From a checkpoint of a small transformer trained on Wikipedia.
Size: width 384, 3 heads of 128.
Architecture: rotary positions, no biases in attention or MLP.
MLP neurons of a small language model. Each row is named by its layer, matrix (gate and up: input weights; down: output weights) and neuron, and shows model dimensions 16-271. Each number is 500 + 25 x the weight over its row's rms, rounded and kept within 0 to 999. Numbers have three digits each. A neuron's up and down rows have the sign that makes its largest values positive.
After each neuron's rows, "fires on" lists the tokens most often at its 100 highest values on Wikipedia text that the model never trained on.

L11.gate841:490529516505485518527510520484519496539511528507476498540485459519454514512476522483524468530480461478487469497478469514521464470519502469479490501457528480521470521483503496450471519493546470511468495485529483525524497503484514544466549511537499475537490460459481504494468498475504513491478524505474537527524499539507490497473489527531499461495485517507532503543496488540466535512478513490508507511534498495499517507534468531503501508495529503523506462493496430487397470542491500495499493503492498500483513508534479511477541540485486494488474504487487529504504490498558537459474515501487493478464480513553466504519491512476502485506510494529510491489497464470529493492497455505533473469527527501536496482508529513490523542525509537500504519501526472549565503486491490
L11.up841:504542499526513445517464490489504570510483507555490502491481503484556507450521477489537464516470482524530497463509506528484509505513482491516535528490498514522479509540506493430481510504459503516519496477538460498531511476468485506558565508464516451490490485442504525466499485499500525496504510497505489523535514491521551501481505461487498510532524529531501456476498490429497436478495455521526495509516516540474521475506494489508493492486508458526472470522496484521480484496519539461506496492490527498498509495489514487486514464486479485505504471536523490507533511511547454466496472494496533512504538529450465500518493473505559521514497442485488509518532502530474520476522449535516477516510522466496525505490485453540506505485487457498531515490526482492493491514490498
L11.down841:475488480504521516515503535528518530541508536540544522492483493524525453479517495488474474546497503434487523490496502434537505523486526506513540537510509531535514519528505500502549506515476530487501494473510532494463502491510494470517519470470485515469514515473511513475518485517478513480495488461516487512495495487493523490479506489536481505478513533498512531494508463502498468539516499514499489496559498490491506517476500509496500506466477530513503476536529531540497458452478507486503467508513535518566461550460551505527487487531526486539470467499470455485508536525544488505547474544499519507502537512490473505444477536511528473465476499525476540480516504537469520474551444494471471525457522513519489507501484468470489514563457471515505495473516578516449547515493526
fires on: " 9", " 11", " under", " 10", " 8"

L6.gate160:511478505520452485486529495495542483519528523448528514526522519480500486500479491491503496470525469530492509525498495494467495511491454545472487488465472510461512535497478542507520488544476471538451485498523496487495496444513504511487506504493493495490497510483460501495502499483549516505495527517484483475512508495458539512473487527559522474444490480527522519529520487526507490488501536512473480542525510497472451505476521513489501483530478476490510529501477492455480519510484479503537499512488493498466440471491486495527456536490489486464469544505450497523527439509501464535543506471442533445535474495470469489467532490516469468500524513474516509556500509501516502471505465493488473523485514539489461492499534504501526508530551427511479505480509473506470495480484472
L6.up160:506477526494509455481534498521545451494479453487517495517512504504500512484505497522496483464479517499492529478459511487503467484524514492498467535481521501482466504486508494512497503527473485503484446503543494509513483507474523516489546479472533513522513503522518518479473506507501479517496544524532469510500449444522531505500485496491503529481456474542566478477487503480485516495515540484516533537480480531473464543542515478503512475469455502493533467492518494513457518475463524529516467556553522522498482508536507453502463459516525509489465546536470448515528500468514486519541483460485546496489485519502538497520549519504518500509523511497496463531453553487493489490529494516494478486475509519531464468536496501492502513513550480501476471524496468470477494482522463
L6.down160:452481499497513477486553501495559535525458481488532546468484460481534511436476466501487464498500496525520491481403482517499520498473513499493471490462457485473495524501520497492531469510456454518488527471504457550541506484539458486461497494498463508505534499484469480504461528511499494491525511505475493494506502453444536514501469503488491492474415473531479515499499474508496488554533570478511445512492518501497453525476535531519536509514466504480533483484504507457498518465497531503541497527506501482504495499511509528478512527480511531496524497505484477449513490517535497493509519491507559513475467490494519496485519472485515451508528498501478481544484479504495498506529481504480540493491488495477480450529502466488480499472516460511499532475504482543549497506553455
fires on: "|", " |", "==="

L13.gate887:493465515511475474511504500575517448443509458469497524513485504527499515479482522518479518448500451465474511504482470483488505483499497525528507510521487507503524496517501484486497533529474478502533494491450487443448474476493488531521520487496517548486512504497494554484477515445539523492507521502447495490490470523521486483469510522507502485480530465506472521503526470468578471481514506509509525493520486507462479508550481480520481515460494498509505497493509495530502498469556487509431519470508513503439515527501464528440496490493474518490486502512535546451508481542546571469519493463523504460501529498468525495501521525478503464490524492512500489506492490458495528490498442524522485529487497484488507476516486503513494507489518514488509493470473497514464479506484495
L13.up887:487476506503482504525448488509509526485492486494463470534458485522535467513496495479457482478489507493482460462461471488526498447561485486492511542530477500468497479574486476543498506495521489506534497507481483479547509483484545466522513516492526500491476493499460494481462524530500530540541521544496515487492528518522516505493498499478493512484515480518545501526504497472476450567476452482502479510492521515512515538481464531508454490477517521509470535513491521469466495506526546487460470519491480504453499478471461520502472483466505503485506494537477493512528456477511505500523500489514537503527486492542507497477492520529527455498490528499523505520502528506501524501432515516472529497537490432544489533488494500489507466510498522511477488487524470520481493474495483
L13.down887:467517505499521483514489491484547501502506473492492505476519489487515523525489473501486496492492537504488518486483491482530506491475516477521489484472490493499558542501488505500491477461500534508502562561507515500525492479497496520537513493489517465526505481505448456490513469480462484489490515457526467476517539524463472484459510456504495500483469464478480524505488502506531499514494546487516528519458519520509458482509507500516468495531494504451503479498495488503505507460455515480521460458463498507546522453439552463491497479480519480544551488494512487529553495537499484512490491473492486505538497478504532487468510445530493555499523505488522518457483507524478528507511478469491508519476477502509547486486531478502497514455560495506475475499468518506493503505520544
fires on: "=", " ", ":", " United", "E", "-"

L5.gate418:510468523497461484512497486518491528470493449473529452494543512507522525456510504541542529477491481487440463523485507448474495472493473484497496523553495474512535542505511501527534497550478490486523484484452474498502526532486504514483554448500481518483482479517532478536507476462471464482510542496492490525507483499496529480493496501540509447508502489467509460470548480504497511491518490520455531485479463517546535487518525549520493504507496468528496510471540568488499470496502531497528506536480512479486492546557489547512485543470516444488499527524509506487505505506473454540559490445492474475521472497489550508492517495512445495455519525478503522498531501509519493513522511508498490471482505491554502488491518529480496483480496513523486525482531507499501526479478506
L5.up418:477471504520483488510527484501483518498478456472516403480510522516528494525522498467555525489468521516456470490514484466511471529486478508495476502472491448503529527535499553549532532532550515497489519489517480478489509507524537506526513447537565524455489492511509514473469528501477478459461536513534489535518511488493523545469432505546536496503527508487531479496534486523495477468518493512481506483518489515510516506486506528475498470494495507522503512488474535484484503506502486482492507519517519496482497521519559536492488497531513464491466486526497494492490470477481490523536538505463541458540501510522540518526548496530486523497500535495491478536461515506511495487503510499484518493483505529537457499507498514456511527512540484554502476532518599527497485480464517
L5.down418:500485497467493501493540546533533528482516450472492522494505490496509491530488523541519463503470520510528480490491496508494520519475514531445522518504484514473502474499484467466526509510482490529478535502470507543452470505526469472541511514498448497481489529479474507495476564507531479558522511539478440500500421489446520460451518486514492461460486463484451465500546488477487495496499493480500535539524507527517480469495549536510516533513509489478497499469524493529499448502477544526487499560513495438482508471460500524548501548469510520503514540491532465522508524482488490457514490431467536504482466467505513506457516487531472479457515522491524516492468521508508512466478487486494421500520533529519474467459499507498487486504521490504510541481490500497516527519515520
fires on: "\n", " |"

L6.gate602:464495502444476525494516459552553476510449438509485461483489472502459504482487536501461487493525502515518549530480554507506472515539496523474487500513524509508505490538507490540496528535427469523494511486536538507500533500519517501543534473514501487502452553478466497540483487488533535459502530568486484493522475503460469530453506513545488511518511464465498469471549499513465468457516501496486529529464523494524501488505531494503482537506513512490522535570498503554524526503497519512492469465473509523488479489499492554494480508468501483499457507482517489481509522540501492492492513494487500477497519469492504565485545524506525460498484529486485499503471520508432493489542501534511509496548479488519480494438473502522496472471518522538492518488524504527481514484497481
L6.up602:489464529453475512482491497495553464467500496511456478522488479485515533466473489523469483532488500525494454535471511497527471505485484519528466502478465502508501527518494509516477485472482508555519486549483488493517494524520480491507549488485514499473494531516492462535490514507492529469492513507504524470472521539498493520508537557526478475523537486504518489493500505480511508476479504515456530549489535496472499481546544491500533508509510544492501502485504476495513515459559508497462500440470491490504523466498444454480472492479541521467466528475513515498538521545503515482474529519515494470529496507491495519470524510524539497477476488499479460503481497479521465504503481521526483479477513466516484531471489458516502471502528553498458465482515528508472511511464517
L6.down602:563497510498530538474511483544477482489470491484513473517497496470481496506447512502481462494474502550511576488499527506428523462495533523491503475506491495512497503497484499503491505497557494513511488541489516505497492503502535527509469529537504421498530471473473515478521480505574465478521487501489495477485487550478491505491512498534520476514495495505505456524493475532518542498474510497513478527494552514493475477487526486526512481515514524490517536492462513543505497507489516497521469454484518511476516507501481481445516534533495461523538489495556514513544518509511486514537519473485493521497462517498517545511516494520557474535549531532498509446479529513545490486527508500485489502472527478457521477486468481519508525515491468516543517482469498516518517475455469
fires on: " |", " of", "-"

L6.gate852:513514477511505508509474477514518510507481473512493518495497503443511545489464505514511502495521508534519480503491484491502486467462549486500492494545537553513492527503527473467486491457493527485516484513529486500488495527518487517526523492474536494464467477488489490474501512492510492491458517470494543470526508497465529492522501492492511555479457527488539504476539498489498526555482467540485493473491536509444544507504476492527524511500454463526529459536532471534487475486519510474504514488492502519498517496521511524489468470488532492524503528517512480499491473547484513510491504539485541527486528525521504536481527525516511473494494476526504453518537499538507501478526477504548483529484502483481556529461526498497482554535498452431459519522474520462498486550503544
L6.up852:433487471526486476538519494492514506449480485471493479475478520485498465483486493498518482488483497516532463460520536485473521517543490470497481435464494497540488478531513490517502525452468513512517564500493539497514519526500508507533466483493522505514468510538492484504544479482487523488523484479483498518489495507498479467512514520524498497536492528526477529480484520510480486473523497470473538522482513498491526508515498489504523477469540501511464573545492502509470488534506552543464506543527480501489537481465504509470521442481531495539490494516486499518498471479482487530440502472496493550519496503470493487524516476497511475524523473512449477483523504508481479470485488523518519498529504463515502469519491521512497501518505461464482513482453471490508483518539519
L6.down852:484506508531520520525502504508510512493517452448460500438528497473510536489475470544491528510497454571512475501476518467489468479522506544537457453514488505519492470553482451503476494485511480497479514494566452510515548560488507488535475477479448514451494494475480506523534458522519506514461521510497491455507464511519519472526492505514511511500481508465544495472470505492465507482470515504537474500533549489523534494550499504492503540486522497535520527496525511500489480460497492489500531520501517499481489478465507517489488493447494510464501512527476495522532505490475445495504475494511538490511491535514505508507510482459495501489485543483514489492496488483504448494488477493470522494492442483517497492473508439495491468492487479465497457496496510459502540508492512
fires on: " |", ";", " /", ".", "/"

L9.gate577:480451489522527507496532507495549506468504539488519514463511501542529504498586503507497496530515525521463549482513517475484507505496480466508501480495490514475502499482522461461487521493537464468437522488484531503481458531490485533481488506489526494500467493485482486483485497497515502513437512493458530457499540500511491499500482457531469475478512486464532483519548515540513495522560486534485481517475473521532543488499483444520464491470500484477515521533487521519439498503492498507534485492520508519540454481503441506524519513499536506531531496481495475515458518450522474489497535492476503506495504519519517486486518478512511496470513497491492507520524499495546548506545542548510501549524539534507485504528477471505473503465508485530517456510497536468467552527520498
L9.up577:487511491505492499472470509500492507505499517524504485469468513508444503485511562479534513502484571471493490469459449447502511489496511487480467514499524494496529513525482490486528503468525508516517453506540499499519549515519542548459482517511528486490446506530526520524534500462492501499518503517523526504482527504519512500523514461533517478508525528471507472474476455502522560487482477480454493484505510493508529503545525540469502511473458499496529534512503501439491490483503480501475520517496489485543484523502490480466526506541520505507493482517493484510504473495498510496442528483469488526451526498460531459510474554473535491461537516510464512481491522542477485526464531510517472455517523498469496514482482503517521505517525448513507561508497505496517482496517503
L9.down577:533456487484522473481535555471526506501489515496503554486502526511479490495494531489537495492476509496486505463480545508476521496511502532502509494536494524503538502527501519482532523477503480494464496515484492508499522536513516470536516523499452526507497517509515496476536510520519513479493466486540474483464452510519490479514549538503511473492548486527528481503435494525474450572459500505496532506506498573496502534548534540540464507516501494472513529479526480473486476544517464471511504553468485527535489514497521508536509499481491479500499470492501548524490496494474492484492515460543519544475501474496517485506510497485473476467468536504513515484453499507510539498477519534509507472508481486505506547491511490546477483466513479513517528465465468482508480487495509
fires on: ",", " with", " and", "List", " (", "%)"

L6.gate934:455476540469461474522455497522514489520503531518521450455461518478498487515480549514497507460473474475456536494498510514463501508489496444553527554459491484518415496494451483524508511485510484559504470510494476522485466495536472467452479481524491489513506518569481506518502470525489509531518506458469530497477465472506474465520496535512489494459489449512516508506510502480531481496512554501498495496488513464496493495472497503534504532538484494505493466498485573502522517463528481472486474442512501540528526525512525533488467493470499533496517491490499523468525507536494478491501516493491515493512452509527510510498534514504499470482494512479452523473513471501487507500531503475502498491500479516518495512490486508505482441523520480483470490481522477498482456467525483
L6.up934:494505504478464482502535481538507482486487509467538489458529502501518508508459533524504530484497479493482531531469487463443481470520469495467503528461436491486462521493471539489529481520538528482514506499481517508479485486483539502513504437526504547500515531512459513526533512503518469489516482474524554486527505487476483510526492519497490472517523498502499497496487499494525533492513470488513487488476474484520556487512500481496525515500508480460484487458470526509510501472493503484502498486479526540525502514534519517474487456479487518480515514485516487483486511526505512493513531488531512517487465516512500493459513483488515486475511451577504514471477482510523518463559513469478440493507476477454510525544499518531501453515535497502501494551512529501490477478504514
L6.down934:496497550518493509523518525490488469520461530452479533496504512471497502485530512530517531507518516494479483531515485476497451500508482548464470479530475513512493500493512504543472495471470501516506505485493494485445521523546515494510483527517528409462497494440520536482516490478495504502508503518486527506532488450472554530522530501498490527493517500453500491450482488513500520533542490450523526484520515556492493532517514524480503487505540503532489492523498507477485487497440499545541488519503523479464517467496527490504516506507465482497542477502477557539543481484487486480529494484505523465470520515457501488504487467464490515516505557540481526455512508496463477500512486479461496504487558485501535513513527457550522505441529455477497526522530488517482493504477547
fires on: ".", "s", ":", " of", "il"

L10.gate328:514524520547525516494491513508503467490508487515481539519478507483503486466526535502522515540491495528479517476495528539501482460529490497507494516515479524495503521491523493489480516479487502486482494500531546525422481489456515550491467518506499534542524450537521479504533459541489509500509467495503480508476485462485516524440486494475494487512492476506493512514512499535494481462510478499485501509527469478478522505500472491477530507454472514503509481476486466457463484492480516463504522527490528449485515506528495511504483472512443462519485469505515497494458469460467515502484511508501522501544481541507499504523511469534503484494536476454447505547513515544529505507472451489497507499498510518519485515478508500442466547517509513511463536534505519544500508512498486
L10.up328:483539518509481465503494476498541531499522469539516479471519490478525427499499492505473515524505470452566497466504484530543495469562457490563515533493491520465523491474454477481519532517514538480496489494535519503498501506499521487533468483549519470517500477524509530502512531511519462584500470522487534493533487453523505512508457513477475502491520468475500512473516438497475541463475527491499530503559474483480501505515512495486472501490515478477445511529481470492491501477506486517480501522471506480501494495510496489477483487514521494481450478520492507531499481477481511507502515480466507520498514509520544487527501503536496517521463485457507540504518522528504496525492443506474522508516493537509473532526540475474491532528470536485515523515489452487512493506486533
L10.down328:542558482520493517527457515516491489463530513492521516527467508499571501448517544522512497601526475544494523489502499494519534503517539477532532489498458519483488492490486490502500540488470537486525500492501535508457513477501519470510511542546472455468554503496508511535500531526509500480526493472480493529483526463492520503483488461460488508466490497540496487466474458495528542497514451563483441480522487436504523508535470517478496519540536505507482538469487505485459539512493503537532503506481480503496535517491491487502459495507465505524501515490506497498496467477500492473523496532485456477456502502527505546537490495466526498507526492470516535543503492562509511511493491479503490501477489501487508498506516525483487474487448528513511528474526470511550512497524460
fires on: "\n"

L6.gate503:512491502517489463451491530491510496484471433505496529495458510491504465482497476521455514481514534497497478488506488505502474489547493487487513499489491529521501520532489503560509482526497487454479482505474511535531488488558523500493521509548529554504518527487517463496471560503468502511500557471474487512518521560527490480508520480466492460498522487472520476525495491474499475495519479527491556506518516504489523512551503454509472482494533480507472503514473541537504535504486540509503518487483510459476477504450470478490516466471528463474465509520468501450528474499505511506536542533492536481522499487468519489558477521531472480485491527481501518536510499525490495494500446466515488505509480490469491540530472477458518502522477484475451475521512525499542503502501498
L6.up503:560494467489494490495525509521482487437504502484490492487462546576493452513460505517464558440514516508466503487509502473476483513540463521459465502517461509524515515556451473521547509479486443463495502519482492519539459489505511543515508553499477521494504513509491502475476513470489482538518491515436479506486508550476518546530488508499500452553479461483483493504502501525500500525473517523532520491494493489512483517519529523480469450499489505532508508562494533524478511520523485511498479481484514485538514500528494520526533495479477514521472497495477463503518463530499515488508496494523504538482544519537516509494499459496532461494457514545486472480507497500495485511496483463491489531515528528505538496494451507497494485475537506489476508492482507546468528500514519
L6.down503:497486453488496505516490525457547494473475503455521542481479545503488505482507530485507496488452516516465526487490480514477473526523492547461520506541463528526526435513498534499538520501529480492490468514471496523487517507478512481499488495484511463558493488497528524488478506502500518432522553489525539483519492580516507479505523501517470500493513515495520542485477498470514518501490496519490569514544470473503487477488502510514521462485498501504504518542509510521520507465469516498497489460547479505531515483482488485490506507519477510496488473494532547477499496502484491474477523487552470489472503522492496489468550475516547487486471517539503452485497532467473503494505502512518483489512523539495453463528418471468499476543494516509480446502508509511495506474524511
fires on: " as", " Win", " than", " to", ":", "s"

L6.gate421:481442494486531544511527524526492489473468510481476496494535475541491500483477482514519523513504488525498442552511537494489493490469493507536480549490482520466478521535480494521555495494479500521493501516446495500515494428492473445564530474470491508463534496497486497503508530469524452510499480498533479479517485523501516539488523491522529519526492450495515479492488467484478464461497505530457506507488468476490500492545511570523484486513452495455482522469513476491508477542541545531496471489497472503495498490502508489457486501498475503515473513499505504489535505544475485529493527507506522487515487506442482465500509522529468466486476506472543497497475543480520483485523484491491515517500488541578479477500487504475490519492513506522462497489531517490478457516468496
L6.up421:451503471488501522486512478533524515467530477476536513475487504519483506495480490483488531476490528523479493525490505478506519503511515503525507501486458497471501544533466451472519527527440496530513491516489469488473503493522508528498559438495527528474497475492520511528489522474498473474498505541498502545505480480481509508520503483518505484518459438536503490475475494493487465475482531503510501520483508470524481478545521571521501489516493516487500517464539524497466493530500515521476477586480452519472499512512518497491484493459500473492475512494486502470544517526489501547512494492475547480534454512434464457485548510483495443510527531503499502546480508502497494521490478504488533488507537509489460505520468520486456501489549479550520484503525493518519467490528528
L6.down421:466536504502496478473480504507515501463507477480525467490507499513494487529492489474507518454457492488487497534486530493487538498551514540538477484478480482437476565499504492549492517507492532517549469530498538526522462481500492490506525476486512497498510511484491503477477476497527468524525480498505473464464522544493491486510493513510485473518510431474506511511481522487500533526510511511507519521502485545528488466513508535467536506549492521467517511477480497512473475478459569495510487486478493480542489514489471552479492501509460485542543447488526503483553468548490519518508508506468493510519482504468470491530523480549521419490506525497501490456508502504505503490507504475439486505509502502471469522496532504474512512501496526521498483500470534511529520518481497
fires on: " |", ":"

L11.gate461:514497456502519450510493508487524504522484467497489489500565499521539497512554539478519512493501482509537508466515463454520513500537543492487527474513505480489519497491487473524496500509505507478525494508480530498501494491479513508504500516459509542515540503501484518490512523489478522507486527484482498498511533480534508503506520480482467510503514470484548502510507511485488489522467482505472482455515462503532490504489517488506506478471480475468483528465503509496505504469515500527495446507502522482474491505562470577542492515546501511462540513512507454481531487489504539533494459526461497518525499502509472459456549493495508494495462522508474514489464503501523503473496491491452492521493488509470489528469467530472496517510500511488494513534521512505507510509504509
L11.up461:542503529510459499542478529492433522509518473499533540490478492521506499527459502479531519509489518522508504534475516508472552505533509458525481495484530505499515491510512505514539522487526501501535533521497533461530523472488487509462503507462484494517511494526510427511517485527489450451522501468481489535492524474504480506504526514490529520479498450529475505519492450466512535496523475530493489517483505498509551527542465543522516501481497467501486517503499505472499504510520606547525485530516501458466509494510522482540516505471447507509562487495501484512501496479496498472459504463489551519524528497466459487487512496469472488537494462507509493486540507506511490482515518484493536440486507527482508530520457578492503523508504544533487515507454480515466469512526481
L11.down461:508523493457484489518515520537532498525504506479493519459498503475483466479482463488518532471503514516539467524434501480482494491508477535547485473515501505515501496520477516493504476493479528494490475537511458521522532522478526506539510468459461556467472496526496548560535511485494500487498428518528518480496525503522498501492499483505492503466534484537466490514500409471514490534518509519479478499517544516546460498509529478482452533483511499469468450501505473495464487507489452514493486484484530527498451510521526472477468471508490486487457467465500453519497489423488530465513514500552488490456504497498510507487512525518514523507487469512482507522487540500454509501487505526507482457496512512534520530492540454512524504474561507490521491488506522492532560521500524
fires on: " (", ",", ";", " known", "."

L17.gate9:503559502501479494522499458508502537537520547481485470498500486501504502519536487478468489493459466501547450521480468548462414477510557446484463517539474505498518506534471506549489521520524498512516457499497495554449505514519495523486495513540540498515502497542529498534499442481503459480483503459508473483471493450489476533486525463532492551509520496455524509469558501511466470530503494469508496498510513538499480482526532501515506502444489506521471484482488492482478535469476471503493499497524494477488539530494498500500500524498523493527518485416468487513465529484497506475538501503481507494481518485486500475480538538514495484491497506496457483513506478506531468536505500469517524511533522520523557500489492512493530505546510466489545505493476479513476498525459496
L17.up9:492506505500505543529535476490514534483521512520488493515526440503491544558464462491504541531511519513489484510546550523507537462468481514531491506512505535521512485460470511461480475451496435500467449481510491489535514470519483483499512478549516470525483465469470488471537496524516534496520499501494520549508490459445488471513540515490500533483488517477511479475470488510500468507513478508503528470483468531482475524529468503495510533513494458479460492540523507522468511472527495512519480490530514469496499517527522472451489509487513558455512437528519482487516503488482474523507497530501518531485521549475524517487452475537477482507522488542490520532501489508471472492475484517517476489519493503530549462522521521469486491505498498476527533481492461494525527501503502
L17.down9:510512497540524500493496494505487506493522525494539533468485479530527486533507517486515495492458515480452475477480505507484522529468520524538535514496484512499502465478466469525423512533456512514507478488499520524487518458464501485477504482559514480508481496496473526476502474507469484496554468519449532545541515497405525484495485497533482478487463479526504522500487495507493504466467492524456530487461495474443494525492522496529529522507524513487501501453481473479465519518475478481487501478493475477496548512533502505477505489494509490514543492454493471473476474491495497501477516488519534492491529527462532514545525479476501532544486495515498525501509477478514490528516548533450485534505478457498516489487471509491495494505510489479515517532510465499533555492437503
fires on: " 5", ".", "\n", " 6", " 4", " 3"

L5.gate425:537472456563535537529520504487506537432533528483502528519480502460491513486549511503473484513507463493505500481525470495474512487531493509499505559489491489508516485484521528515485479504502466518533503514457512461495531464474531466485508499486473505499535502474487518517498494473512491454459488472453486506559507531473536501503508482522532564503498487497544491492512483486481551492508457534463497431495473505444512535547466498477499508515466543493475495522506513509500496512481498507511462503467522565505517498506501491482455503485525482512499473510529486517500496524491458492455544460513537476495501494484507510471481516501466483486524503516481455552523481479477498492501496496535494525515475487547504503505477499513507509458457490569526489495571483530517476543505471
L5.up425:505484543499485521482497557444498515468486539513521526487469512491540501532508459521445548504528471504522543496466476490512560509567509501427482541550487500487524523517531484498531519453512465522502454478474500472468513515526471443457484463506492473496467473523477510486499484514483506521496427496492535444475517521474486476470507496508510535495494512506489495485492476586494516522519503490500489471465493504527456484560527449524478475522502532475479498514487480507512504472465512462521514512546504558485502503484528484526521486519536513534510506465509498499504523523506513521450527507494465494476468512555503528503532465495519514518508523481481478505514514460544495493500483496511518524441543495472483525495508512500544499491487454516514491495507486494479479482478503
L5.down425:501513527506537509477487493467482544503522460480495485519503548493520525508574497489493544467511525497512516507474491533508492476556484502450509479510489497515496469471478516518542493516501470511452486493490517447504503526473526463495553514501489504507514482500478507475537504508476486468483477460495478506482488498502560475465482495484550548514509497523519475462503539478470497470517516514472508517511455527455481518511500466528522474493516534476507477510482499510507532470499465444500475467498481501466502507455519485485460502462530464493543478531505527534501531516481486466515499479490492489502503466493460480509483511572472512435543523534504493456534463457538506528497490529509459495461516502481502543500485483470514486474462520504522525488504501479451475495492461
fires on: " of", " into", " by", ":"

L9.gate162:485460498518492513545507502503529541480489512482493479502442495507497510539464519520518483492519507466453523493550543510523465488520489494521538503534522441472486488507476507487507480500513485481494510507488460512522537548488492511519496485455501473513459545512480467492448491509482469505512537576510490487495455551512490500510512487490478525485521495468517521484506515514495504501485471559543495484492467463538430471521508503509436464513490528496474509516523521513515497487485516516473482477495486491482506526512511515515504500489507535494503515522473505482481522497481496487478465495503484542528493546503557498507518508449504438531472528477485498479489499493486437541473552509479481494517556480518517463499523476529454516500489498482522518485518516455506491481474508
L9.up162:444503491569511467501536494537477519468510509493496510471522496551533524509487495487504508516522517501495551523522489468518461473534509533442535493495516471481522460518502506484493518473498512455497510467473455499491499478473486541522488515471524471475512544505513488456487532482494557502465517501461494452467473546486514509467505460539515514546506479544480506525520528500521519497469469499512450495507486503530420503512539490509523495503525496510479534511516503489532502505485531542461488531521536476481513470482505455510480499480490499499429494506480513479512497520503520497466478486501515534496496543478496437516496490469509462541536498455486466501460532487553468506482509500479512476462509523504501489500526495488488498535492506502522505500530539514516507562502509
L9.down162:519515521514501488537515497544490515457486469507476509440489463500505499502482480562514555473479538489495538499475542507470485515495554497492509515495495486459528473486460458494501478451504499529533545537468527445479487514523499522483484533494537502515486495488481485506472485492509505498525515554473460465519552517502498510477528527537472510500510465506484511531495513474527504542499493537527499488484500488542512498445516510482500514498501504450499496513524507516463496506471524468516487487470489479512523496440504422467489459510472474533535470521519494485533492536466475485495467548474476499536475515464507478497520487523510467511490504519489517469485535507508486531520501498498512503470519512500520491546510473510512462491525518508490479535508519492513506462537524
fires on: " ", "=", " from", " of", ":", "-"

L9.gate306:481509513510549523492476449503547477530524498532491485554497508499474502498536507501477468473479476495518499501535495514481489525476466512470504543485465490505498507478487562486477501520520489523531487513497519532504494463542539517529505494467443551505509504540518482520518531507538489512521554558535513476560483522515492510475463529505528462515438515549495499477514484493507519486515498500433512489469534471453503491522493481460526498519508523493480524482459468493497466447524507483527509482494521512528519492498505537464502523462482491479521493464505496501523503503494503467513507456511502517499519537479491474478489501489493545460495503522534481503531506481515495474495526477520483490517492537503529463522467541589517499464544483482499511484515492519468519517495526
L9.up306:505512436486514527504514499477538524528542527473518528515485502522514499553523512532491517464471432515498487472516493492451496440517467476491531521495455452480487506503485525514475510493493495516505509500451434563458518476497506513492483519458490521507496512557484467503502508485487481491518556462486488456506509481534473470486503519510535480519507516510508510507499471526543537486535500538500512531491499484436507480477531437502529492509477510462511520467470521504545500461519500493522522455480481485518535536429559477508522513511501492504490540489479538519524519481465518488524520509500491509487517536456510466513496532486454496484529499503514487458483463503514503496547540504466508492500505481489554481483484545477533490504503479513515504524487515468493472502539536
L9.down306:468472485490529478511485519491520511518474493501511558506453469506551508561559515512509512475478515505497491509498473477509560515486480505533479474525473503447519485512460505539475448567452510504470499507480520498479524526473525470532541522456476486469494526473477481497485451527485534524471542461461464506505510488521496511489509548514532527488543474512491498431522500517490508463494525517478526526512473535447496529484490502501478507498485484434482497489530489499520493452522473504496531466515516487589499499486524505558496490481499487512515517484527547500543527462533471476452510465511494489524466492464485529525457503485499500528495496535484506497545443502491476504541487491467485516512497473536519488499524517484520524450513483501521515458547512505503502503533566
fires on: " on", ":", " to", " –", "wig", " of"

L9.gate599:520438491524467506521526477482551492491485467539509488493485520522515527482482499506502537494517512469539509495530442516494495480491501519475487480478529525482516520533531510531524509500547483453492488509510494498514478481546537497459512507487493443475475518496468467473546513487479505463608512479516520479488529537503488532469495556461433490497505451501487464506522512492515510520469506535504517461496522494486460531498507509496491514487483448503510522506529486513520487493468463504454504534507484535520503521515447493497501474463522517472496503475456514539501493483515496504468527473488473474483515500462502485551480450547527468477546540515483489520543492512504530504517471442487495484511502516504523495499513478461492477515530538480505505498492548511473500526526484
L9.up599:480503520499460479502475509491544515484475472496530537431470546506520490465488520495481545486517499456538491523507472470524474521491483484427489564508464534500541491519504510510517506535496476472504504513509454467517520553483486524529535523525503487494438521526524508507532505543494518514526508482500511516556499556531496447476508551505531518504502467539506474484514509504469476485485489523504489528554498473500446464525523461510490526487487469526472492515488542525520533499506499491434488536513472508502533476473507490516523492501529548458485534498470530518507488471547448512524563506562504505477526479480507525504510513501485488460516512506515487511511509477525511555478504477497498523502532524513485546493464459480523539483490524516526482519511472465497493513502503
L9.down599:499507501484497473515478536464514463497518504479536546514546529482520505461451516530511486486490529500473502502525457526482496501474463503493503497499488486486485435517495483478483530496488482442511501489521556525556508465518493504494500573476491485465521492494507511501479511532522528468481495498487490492470492531467501503493463559488521470517489445587497484492539477502500555504497525515500495513510516460499474508514465488450526520477484495522548486479486496488508497506485483566466493497499462517477495478532480482463526508462512477502449449534482543496507550507525487523513498489508521437478515498509514511508470516507548451518459498502489507529550491530476515494523480509564507482478495504451477519498445499466490477476495495517483457520508534477515453528501509
fires on: " than", " |", " as", " to", " from", " of"